config.toml
n_layer = 9
d_model = 256
n_head = 2
n_kv_head = 1
head_dim = 128
d_mlp = 704
vocab_size = 8192
activation = "swiglu"
norm = "rmsnorm"
norm_place = "pre"
norm_eps = 1e-06
positions = "rope"
rope_base = 10000.0
rope_fraction = 1.0
qk_norm = true
attn_scale = 0.0884
bias = "none"
tie_embeddings = false
parallel_block = false
init = "normal"
init_std_qkv = 0.0154
init_std_o = 0.0154
init_std_up = 0.0154
init_std_down = 0.0
init_mimetic = 0.7
optimizer = "adamw"
lr = 0.00168
beta1 = 0.95
beta2 = 0.95
weight_decay = 0.0
lr_head = 0.00684
grad_clip = 2.0
warmup_steps = 224
schedule = "wsd"
decay_fraction = 0.579
decay_shape = "linear"
final_lr_fraction = 0.0
batch_tokens = 65536
seq_len = 512
doc_mask = false
train_tokens = 601100000
steps = 9173
dataset = "wikipedia_en"
MLP neurons of a small language model. Each row is named by its layer, matrix (down: output weights) and neuron, and shows model dimensions 128-255. Each number is 128 + 32 x the weight over its row's rms, rounded and kept within 0 to 255. Numbers have three digits each. A neuron's up and down rows have the sign that makes its largest values positive.
A block is one neuron, or neurons of one layer that tend to fire together. Before each block is what it responds to, as a language model described it from the Wikipedia text at the highest values.

Description: Decimal digits after point
L3.down515:152135115168193155092123154084108143061156108144162104144115112185104187152091146137148104177084165137141150129104096148106120085103109111157106155156094120181132181107163129181121067102110084162201092095129145131147095157104163193082116141139194122127101134087107104031118129116115048131120081182116100162108172090091193103159152105139137128118108155101137162080126141087110137094128

Description: "To" and decimal digits
L2.down246:141150142067128074121089145064092098099128087171126091140160075124095144070137088147170114132122043096147144162119079098101114138111112109163110104133112092170196133159101175185129166177186143090150151090182070141155140136072096089126141107147088169147123135112064146135130139132091111106178122091148141160109114112124150137141100112112180079087105129116077148083151167126194123082150
L2.down304:140143099168164147138095118186065131157112100138077141128146096137172174178124115119077114102161182194139145141186136174095185131118145133139153143147084184149046085114209160177121147094124074168167086093117132145119157113132107133157114160047125103139087079129167091159129125122182101081147155092099134112098129123098094080144106140135134100113115060083204127092111139169114087146115
L2.down367:147081123187118074117159075164087214086145149121148145120110108125087175133069098174182161151158118164095071136132129172102112121088104150156161051142121142152143085148157142090129149094094084134107142115134152133174162165123093150090131128110137105130138124094113150136086151149091124167166109138132105132165138080135117113165086145143131098147063125099179115118140066124088124101144
L2.down400:182128163162168093169126114090154188132102164137178158146089141119086145120123164146179166115163123142159131154061139063140086141111087190095146133086084187118173148138082136103100153128129118101111122080140132135138133077130127106140148129106090117179153131113186125101124130139111156119117089116208165125127255072152132097169079158136105162177145178194150151148115165133094152074115
L2.down492:156196183113087116120092071147182090100092137119176081114182074130138112151133106098152184138109116128142148191141125140139144095097159121086107134150107188092044094117085143098092154135105136061147147140071115107096129140138086127140105185147192131128124118124145149103144106238153096131131153065108150159137078097087051147134119143114123112166115065096073135124118113110178079108122
L2.down510:163151152167168122125153130118109133086091158121168173127106118146106131177053116168140179149172110155062129158080128114110171123104134106070119078122065129136057173148102184101137101087154121118183155078145177084120098098085167160080107140091085135093166117103091142094129086140096115132140099132120131157135109125114149054141111151172151098110148120083153127097089093135112149135125
L2.down680:131103138123174137147152145129128083164152131089155148146170124081109098118155079168134101145137126151089211088133107174149101081114083165098091099121110109127123124179099174092154145111123113129107197149127099120139109127133121142089137096077116184156109124144090096153105141117182176132099134120132056083033122167138147125086168150074141107174171139159095142064102180133133092078127
L2.down702:112141098052157085139104108121151159162100170157106065136152115152127119097094164103162140115191139151086143182099115120144100125086151135124184162168120154147085097108143189142161130161128100133155144117141127122140150152130080133135129108098087127144168093082167150112083090118136055155160142107175075118135099139052164201131043102122169118135175123112168089064135101140143096140142

Description: Year completion tokens
L4.down11:155131191107100148061163101073146119166121109119156087130099163124101160141148124072110069088114182198101163165184155195150145155125104171108114128040149157110130143108116162118134120163149085132095151099162128093138136106096133103122118154111114193141119087134185158101098105079192149065130136140138155065152044118174151145131179101153146090157095130097150186109085138164140117144127
L4.down51:141131090122166162125051090140112133136146099180141121144163161136124079135105095116118074155165127085106144138118129116132116102109075131142138137134131124097121142160141128190164129161161150099129101153150106073142104154108111148102103145120077162138161078160138135103150135132164174110123103162070070121148053153110124138109190046117120059097153140135105165109073176155166081071065
L4.down76:165177147152121151077171062162140094099132150145141151155106069121112143142062171138091085136169101110182125104063119086103087092092098094098131097213143103113136154086171127111103121129088124152090157118143125100140129103120188082124138148132127098139090122104189145128153122101140169111107133129164105105141077119168089123159103104114153158190081073152067134182130151102187194116167
L4.down113:121166098142104162102114128169154144102085095140112152123155193151167065213132171072113095139147177162096154137084134168080109137151076104104090112092140166189106180104148125078145152096153124203135168085200121177154116105159146076151135090127103169097126086094141095101123108072162124099109064124182172094134115069135120073093123129143131129159146152147163173135170148130166174111062
L4.down132:099129177100081144096110042121167116122191130157172127161127096200105087085155117177142110120084109101160144101134188111144113190143147146158084114143117167070040138112086128129034142150057086136109145131129138160124091115147132195126130111137123076170147068091103217132114160143137150128136111139135091131076090130164141155157129115111187102206122159092077099062141099200155122111170
L4.down242:080135118137119178151171144143129119163141168095174099133111147080086136157142165098153126123117113124111143060126135143133121133136146163131152152159131088180217180106092110141112110103110118136123165114113119133162074117147047163149127173148077134140199170168098157091147138123148116140142146150109112083095000158152152154042085102134074163128123203083150069106133112156130142104180
L4.down390:100157133096108189062161089119120101181082162120145116139057150102089185140119121161087095090157175129032163163158096177103132127137124144119084045115161137139177168066110141090148118149189092168152116163181175109154150146108172114134083150131108151127126090083141133120106136113116118119126101063134131100148047117118125169098105147146114097190165149086133178100113152155121140116151
L4.down577:114043144182139121145155148092155185068172155062122105135132146098095189125172138155117121068118192144096121138154148156134206137061164162138144124151163134124123172182129095106195046175121168166134168136137142105135126148126136083121114148164123117149117103146140112098143089076093094097121119130123238066147086133160136159130116130151147104140188091163200169108070148177153114174077

Description: Years in dates
L2.down3:144159143106112165127174091110114137168107133148118153172133142154083140126128125164168092115125129187123174159193124116156093149133117141059116076127103202110152122125135209080069119172188094109107126105111155163122131156144132087175098120134154157105122107116145184126122148148118171138104130130140128134162061138133096113135157142108169169160106074138190147081140118060128087163180
L2.down15:118127083140179206127110172143118066118123127142096103126161124151145117184144109131107062117129120121141086177193141107147166102178141059130156097071180112161130175141111153151130145199126148107111094117092055108142151149164115168127176115168123181115153177158166163155143122139137152117161139162142109059124034158172091130111144113078105098093134127104127151144150084107132159134082
L2.down18:126141137194146112065139116098152102081057137158147124117179082098119111170105174156117136122131189102132117125137130100139091101129100195096171124125059115144131107120069151133118103109110112111097133115163124141123152116131126149103129115167150134203135110163094167140106151122131124136094112123176151142145117129137085160113131119148133132161114080206134142124159140190197135070111
L2.down56:080092126139122184087096096104089135088098103181137145121167076104133182118174123103074144115160154140219154143154125076109162113152130066091106091167157140118200168142115120164094136114112108162118117118156126103085114180079125182131137124102158164163101149097157099121101111126151154165000137163066140122173132142157182169129085120211096150112105129130118165172087151145157119140128
L2.down189:152155144095120145130101168135135188081156154141098148102137156091130132172138081084095145150147110155130120132107133128106107175123163103108037113097115143125157070133156149107133159126176145149139169143150071129082130184114121125110135123173122157164118124110102137130157124152141106107129108170121084141115000113146149116193182187188080123127094122102146106112119085198124158115152
L2.down245:096149117139120138127141119076145159112131141126119140105142112075084134116111135091116103139178194133108134111162147122159145125147112117125095115152125112109183130171143143160103106129112130173098082144122155106162176120072138120173112090115102238091171134146058175152127092143131120128123137124196134073158077152145124118077082138134112111131153210079168173115113150102118130129147
L2.down355:144117146032100114055145112117095127152175150148117092091172128134142130119121168086150064118075118181144144148162110154159085157116194133140128181108161099115147052103149125174178119090132171116150145120177140150132119121082086139113150137072158169096160121152161153064119094055149103097115190086154188112124171172125117125142152096158101121148153139129136124077097149133174152169053
L2.down522:139149144132133157088168098162129148178114141122126122131093149149100105124147124070137030147141120148128188155145138192147096162128161125093175068131137116140225126133131136140107142141144085050125119092136153140122064140117084125117141130119124206119106093100160161125141099139145150104188100114136109106092067119147166170133148114186124110143100139117114104095134133161145112148177

Description: Digits after decimal points
L4.down43:191105149146126116162139147151132159111150056118092191141143079118110202136079148130108159133134115085142142057126105116102077164141112149141158128193146140120136126193123078106147149135112066127125160108153142086133127123096148117187079168141073069163135150125108137140045158126087096104140104118061079161080129125136096153112131201067109130078144154095101090091100139156088154115129
L4.down57:088099085106168185135120107142144174097181167100158172107155121118099112169129142112134121083101134121099145169148132201059120130125136090170110113161135138104255117143172128133145122114122102117078091150132135159107113169111124063147104125122154156139134171097109129114133080124134109199074201157143148139157088102126096130110086102066125184077120116131185135126106102186130117054142
L4.down133:155122135209138143160100121146098134104135117134131132161128112099141105215129156154151109144166143160161113139145147142099126099136099082093119134093167125125111210126179101122153150168135107070155184069100137095211170133121094152121098081139160137126090189098121175139107133200148148164090043117141110117165120093136171122138101078156138092118142131088112122138151119095144165117135
L4.down183:155149131162145157106071193118112118136124162077185169197156096120142145143179097050174127140063126164088128124134137092097118117100144129105125171135131155171180124142121128171105136172092096036156144129124091158158170096090098195168148120121113123119082210173130174158097104144143127171124127121087152122129107093117131100094057099131191094149142166146117097177143128169081110140118
L4.down279:182124132169109134078058153128138155091146048116123165133130098116112127143086143116171132132124159117159146165147168138175093136110063089112168179122145129136128134147098157136105115164087066080109167130127151093123073101152125112113133149093122173158124100068157128172118085109157123156148171110145094098117155197114166162134140165086149136079148121169084120175130131147140127124101
L4.down326:164132134193108083092149073165157145149104108126144173150110102104123141117110128231115137153110079157136103127143168144063152050111085109146103049118064136102150125105101139081109171097135155114109101131080094104128121045146139069152131120137170162107126165111094171139136159180097134148144031163123152155140113134174158125138112175153100118125080166140106164135144070110108114154164
L4.down354:177141131176142156073121149125167141099159116087145170093137141178092115118157140153112158116094216105143138104143130095112116122120075063061070111081167150143188144142156169149117144163112157124128073102152089136165157135123113121128161172114088201168125140093119129111140104153150095040147083137201152148113186131189167107127077100116143185103134130178120106136122126101147074107110
L4.down470:098112098094145172157078175121129142133130091166070025118110120106151087155163139174051112120147152121124098126116172137159163146117121136102108168071126178136206129134146134130072159148157129097097100118111111147179139131108094144165138114086084119094116145089146107087118102142053143115137146119180158085086108152129105070119136149115124089131147101104170083131186117159085132108192

Description: Year in date phrases
L3.down331:143105129129150180148089121096150120123055086115130103154074118113060134114149151088063081113106168156077143088179166168121159139077175209141147112137114141126126126131113139104109127179204149160113140162119136109125094213103136107107144176162096110099106139126100150145103181105142148077137108151202147116176067162134163165134133167102118140160107134122130079132175105167105122129128